Weights of a small transformer language model.
Size: 6 heads of 32 (2 for keys and values), MLP 384 SwiGLU.
Architecture: RMSNorm before each block, rotary positions, tied embeddings.
Training: a variant of Adam for these matrices, 166M tokens.
MLP neurons of a small language model. Each row is named by its layer, matrix (down: output weights) and neuron, and shows model dimensions 32-127. Each number is 128 + 24 x the weight over its row's rms, rounded and kept within 0 to 255. Numbers have three digits each. A neuron's up and down rows have the sign that makes its largest values positive.
Before each neuron's rows, "fires before" lists the tokens most often just after its 100 highest values on Wikipedia text that the model never trained on.

fires before: "=", ":", " =", " life", " and", "ography"
L19.down238:142146105102128110134142099124114126173147130108095101084118093151104103149121136163107110152158129151109103171148110163118121181117092157109099112175153095115092168065117165148128154135127128062157152128098154108120139132132145088128173172126170102154119147087125160133134163129173121138

fires before: "s", "re"
L8.down376:112169121174135103115144135115139112125113140129125123127142167129148130083110125149108137055152092107134111083123106145142122122192161155123090140117205125137119158116150128132175132171152172093135114139098132056099127116150185116154121132137134154139112153155107175113150149107127116117

fires before: ",", ".", " 8", " |", " 7", "–"
L5.down340:115148123139168136097120120105174165127080108140160123132113161172104126092102175140117147179133111118068136101118126098127147137147106118112128102145142129077120125115147129104106121121132125108128139124100115124140149183120159157128130107171123132133124140128176087105172137110093143101

fires before: "s", "E"
L20.down141:151151125129137149117128127159121120136139162091139106132133112125109112135135121135134116104153129134080132170119126083146153126125098140126141124113183093090132123101126130162107122137095132145150154125124156127091140164144130166125119114127118135133134156134141112117143160143095144154

fires before: "s", " of", ","
L9.down63:128138086136138119146144117122100158154149138149136155129122104096090099128121137156106105106102137149080135137125110152114124158132141167107098127122162127082135118119136110159159113159118160136099116133151142135117107140176097161155130155122115100129144119187128113134100151120116094128

fires before: "s", "w", "t", "wh"
L16.down169:149175157150102098149129151148132152151105102147137118104131140148087071083121124130150167088148097091136118109124108113102094147118155136164138134121160167109122122148142121120090147108119147114116127094135124115124154140141097154098131121125144162125151144145159123150104116105091147109

fires before: " is", " (", " was", " by", "\n\n", "ti"
L21.down52:154148145133104125135123135135176124056143177129128108093100140111130144158115108145119123132128120125124136110141133133087070129179137121131092130154111134144126102102127136123109076097092067134138138146105119135121135103144163127108138100149122107133160159132129108152087113106121140142

fires before: ")", ".", ",", " (", "–", "gn"
L17.down206:115123149115137128143165139165152109160128122133133109134162137109110115125126096165136163143120106137154083148155104169124141155108107155120171141152109094116146110150086132157086132073108120140118154131122177149131150129069148116089170139131094096159123152135153088130124157157141145146

fires before: " to", ",", " than", " the", " of"
L3.down129:135147104114122114109142145120083122119107136137105174146157153115113141142108140144123132117133105133102126159138095159149128110175158130166091104127123144108141207100082122148105134101115145132158131140118106136100144078136127143109164139115141167107118108112119145110145124124117157145

fires before: "ing", "nt", "ed", "d", " to", "nce"
L15.down71:129109133159101128164093094110119115095118098149151111110150074133115133099098121154136111103124107108102139173115104156142096133162123150157136097129155084139138190140148102122146083131186134114148152115133143113110103113134101174148139137128187173113132147116175105125109162136091114168

fires before: ","
L4.down162:116132171126162161119118132115144100115131125152141110152157134168142147140155134248086087133103119136105149098130097144099132146111125128097102088108140113156133094126129128122127145109152131107144106132095126124106166143164152107142131118098125118123124151113136168164103107105147114127

fires before: ".", "–", ";", " 7", " 8", "z"
L10.down202:175179121131134136115150169133152162133119138087149138168116148177123147121108154164112142139113093104148141103117155129157128121104125122128155141108133122131059150122113130135144144128125141147108104140161133141093147130106094129123121137143149162133157124150145085098175139105113124117

fires before: ","
L20.down36:140121141123092121106120150123127158130085104116154116095115128171100119132140154153117136091124155140115142140093123157125131080112153144093145096088140157111129163112125143157151195106141174139142101161098092131122130124143118089123134162125145156158108117142111127142077106136109156085

fires before: "\n", "\n\n", ")"
L18.down171:160148148152130138149088165137100151142124161182112129159140129130054155155083128130126130110136099126147098146162129126112119168105134103135118158125092080109135144137135125143110103106113142161085165152125097116144074142115142147172151117152128131132163124160109113150140152106164128117

fires before: "t", "ti", "te", "ce", "cy"
L19.down267:132120094093138111146147137116143141116116130122119139084135126133113106101128146111111106111099115113098133109124154131151159137163084152152102128134112098190127170141186124158131123130182089121164138176147086120136176065143116149144109111101153112141101101126088138137136137083128131125

fires before: "="
L16.down117:146122166132084099123156184129126141098158129136138146146149137109135125144160123112097118114125143134111140108137134132118150120128115138141154101154074145112132077122128125139158134074096084156149128125125117135122102109090164144073110158087146148118122124113127116123125128136168072168

fires before: "\n", "  ", "\n\n"
L3.down108:100121117150083147114097124153141118166094146103114137154120138142101122123105088060133135098143142107143161133116120109159139114133108118118133096140127142109152171102095105121123113136123106111129191106122105110136120142115120127089119159159109133118108142153123129138167146125119155157

fires before: "on", "ated", "ate", "ons", "ation", "ng"
L17.down362:112116124149132145133141089154098151146128148155068117135139155111113146088062158098143138137140131119124163134106134177153148124114166112121176124126153143127169129142114137174148085117152158084100111142138133127087115152115088115116086113122073145128120149139152125090102137068149115128

fires before: " |", ".", "'", ")", ","
L3.down75:151096130158127092149114118173130134154082123154165138139117161155129156111178128189170160133167117125159137138119130123113090145147101174103081111107127156129120171139169129127142124130144128110109110105125128085126096130126141146148159077138125138131118090133126153097109135105151141103

fires before: ",", ".", " |"
L20.down11:121150152119095136123141129139117155112104108139123117124128179161118093075098122090142092108099070181137161149108123115146097092138123139182116126133149112154115123153115096084114121105143158162110150129156121127145140076093132116117144142162140144133126131135112142137107130151152116139

fires before: " (", " |", ")", ":", ";"
L21.down35:086140117146131115172140138141152150128159133138133079125130163135082097117137132121112123103119122121140114149161145077086133121056125042155120142118114122112112102149177145150106091140129149143119153118135140100125136139087135124085130117103091117112143146151166155121160137118151107114

fires before: "\n", "  ", "\n\n", " ("
L20.down73:120110120129165114080132136097067126155107100149155145170111125120092128123120125130148174117131128150144115131128139167159123175134162108103122089114150140116122158157122151182175138106090131135099154121093108144128124168131139128115133129154142137132119172143103112140135112128159098148

fires before: "\n\n", " The", "\n", " It", " He"
L19.down169:103147158149148101120140117125127161129101129113140101141137158152106167185141129082161139102132075141142096170103141128093123102128156120129128148095158090156147101160114132198175119127120116116151113128143142134148127160120165084132101131149136101109162114132114142126141125112150140144

fires before: ":", "\n\n", " |", " votes", " of", "s"
L10.down26:172154074132129093092143156137134147137106146123130181140135129157106098122126141122195091108091088122112166154145116129151120165137138125147112116118122082120147140138118123128121087125078141154136145183143156127119144088097127104139158148098155119165183126136091106125089144138119159086

fires before: "N", "E", "W", " life", " details", " was"
L3.down224:120107136114079107128110129102135100108123125106118161150175106123167145141109112144102098115176128119130121125132182157131154086103124109151128132107130080198122130140125099124114158109167109119137123153144130109112118156124087114149096173132148103144103108142123107115135116069126127148

fires before: "on", "ons", "y", "h"
L9.down193:128113090087137154099122108131124118145110157137098115095105173093127138103107147169135153117130111096160163131123146136154139111132100101113120172102136135143149149113098082167113123134134125140132157103102126101105148122116110103133119131091141124122095174074160121131141099123135088099

fires before: ")", " (", ":", "dr", "/"
L19.down233:132124136128127171141130152128161135130153138089133135110100166117130137093160142133155100119092125137121083133118138155103099123138140116105131100123117111125183104147187137163131093132117131115163131130074126141146143149101114102201114128125075111133150143133108056116143151156137109121

fires before: "=", "\n\n"
L9.down95:106129144188123091113142120123105129154158122101184112144138114155132157104153156119091134133095173126151157118175117125115129167142109106114119109165125104094136129135077148137119138126092157147112145114100145101124143139104130090088133119139138093134142180135158144092101119150147151101

fires before: "s"
L19.down34:113148154138130110157124134104109128132095132073122113140122125191147154158116153180090129102113149070105091132089126124138125158118156143181095106140129119106133131114132155138129132127113139142156140112121129147126109134145126110127123137142147161105087138156093158082135105169124149178

fires before: "s", ",", "\n", ".", "t"
L4.down289:109116123162172123162135129161115159134088150130149126111146142154113096148125109084165119067107148109109091146132087152176149128143143140138114119091131150104089113127109123136169108126183162079162110151168133137127146145178141168109120160130096144119099157149114180159130127110119115151

fires before: "=", " =", " and"
L19.down362:164129093103139090131140162112129138110131156180070080131091155113140106138120119131106109108115111120150161152105174115132177114156086127109124133156122147132112129131134119170140115146150150130149151132091147091121135121104125112139162134124129154113142125135102155154096133108153131143

fires before: " States", " Kingdom", " |", " Africa", ","
L3.down289:131108112122128154111140139119169122140110130123151164111126126112145113136144124217130118123115104139122109154176148124125175130111123121130158110116132134087117123078116130115146107154125123176146155128165152107131115155126107122128086146126097129157071135120094127120164125104117111151

fires before: "on", "ons", "ve"
L15.down370:100120117091133126104153144158101138095121079116114079091158140110155161094115135154103146123151116153125133132160165158151142123087145166110113151159145159104136111144120125175138117104152133092079097120099109120146085166134122113180108130124151138172144135107158113136138155114130103120

fires before: "="
L4.down167:113107144133078173142171108164129135128128122149131159089121145083143133114142122117113097145121155155142118148098168075123102157130156124128139095100137129128149123124144130138108138130134129153137094120107131086085099161143146091138156124140123188093110139158123149122096132160144100137

fires before: ","
L21.down211:159178122118132127134123073114108156125115104137182127113142146158138158111079111160096139114102129120094159125138165144135110132130121138118145170152155154123106153143127154115137130132142157117148123151108069119143194158133108142101155137170155176081152085116117107188094081097140118111

fires before: "N", "E", "W"
L5.down192:149109161094086150137149129148119091135095136132191093155145139176102182138092132181128079149126168097144140107147129156108137109150092088156108125147162102141143088134136115132085147097109133100122133143128138108123125142129148110153112129139132131145108126163117138118115102145136094134

fires before: " =", ")", " and"
L21.down345:085161102096107135166145190094077158082112153144112070135150118109151128127178124115128133092141107102082100123112129126099142123133123098099176136090126146129144193146136157126149133104131144102145129132125088146153168135126131127160146134134159132092138130116140078144107142088133115107

fires before: "s", "ing", " to", ":", "ed", "d"
L21.down48:111112141131089158132138125113132134146096115118097122180112115121110126077068105159123114140157107148099090111132118140139137063142114124090118093140109166175132127098101147157154151133134133102141152121171138110105103091114143091123109131157142123055138188138139139166097118124113135151

fires before: "=", "\n", " |"
L14.down95:124125173150136147154109121128155151074155143105139102135148131138143109144142126174165096142084081105116139146130144115151127114160137124127138120114151123129116099118082147080131118130175129138119149101128134126116117108139124184160151156118149092135115156149138162106097122100098107126

fires before: "N", "S", "°", " W", " G"
L18.down181:127123160151120147103145151139088159126167082144134131139089111146118138104125159083165108174105114134115184096141106130143121147141138098144141140155097095116154103164128115131141155108087121162089089090118114151129137123134095117137142201138114136102129141107151117124086103112134109108

fires before: " |", "=", " of"
L19.down36:139137109135138121107135170130116139139122100147132129094100136109140141094119112135100135085123114155132130107156159087127148142091045063142144094150078130110128129154166176109141139150136170152147064183135169123125135104135097124087128167096141132135102149136111121176153103125161143137

fires before: " by", ":", "=", " Succeeded", " of", "s"
L9.down163:164130103072120150156128115103098139104127163143094119131112138127124128145114132078151132133163167145129123138125137112084118108108129141154119092143180106139160125139112132113113142137102139147105109171093107143123149111106095122122155111122152113081155106117166159124113112112165115127

fires before: " |", "=", ":", " –"
L10.down162:130095086135154111062130123121126095110088123132127143101166105155165135158120176145160113124108091125153138164141135106087140109178066145145074124149098119148119117115100100149143127130114154154135135108098110134114176116108102130130133134134108115130177125102108177110064128118167159119

fires before: " |", "″", ".", ";", "="
L6.down100:096113118128148118153128115140102126146156121138140130142116158136128123131119134099105108175111136119156145127142135069129135105137181098126085123143132109117097127126102128111179091134141140170140128158116138151151105114121127132129107123123136151125136154124117121119121145130140115170

fires before: " |", ")", " Party", " (", " hold", "inc"
L14.down134:094142103133090147177133116168110131136091103112099141120131123107126111108148116121147110127090108112109110153091136114126074081175119104107130107092095112103134082142084165112082147119145145161141120105102131161138106135093133121154131130135086152100120125136143163135135149112131136133

fires before: "E", "W", " of", "in"
L19.down18:126147115104129164142139138081140112151145144150145136165143111089135085137119114155121150147093120143137117155115172133138150141116177186131130128166141176159107097150133116113100136109131106136094135169113095165135131108103129102155130155160181110105096111131109124112114124130126147112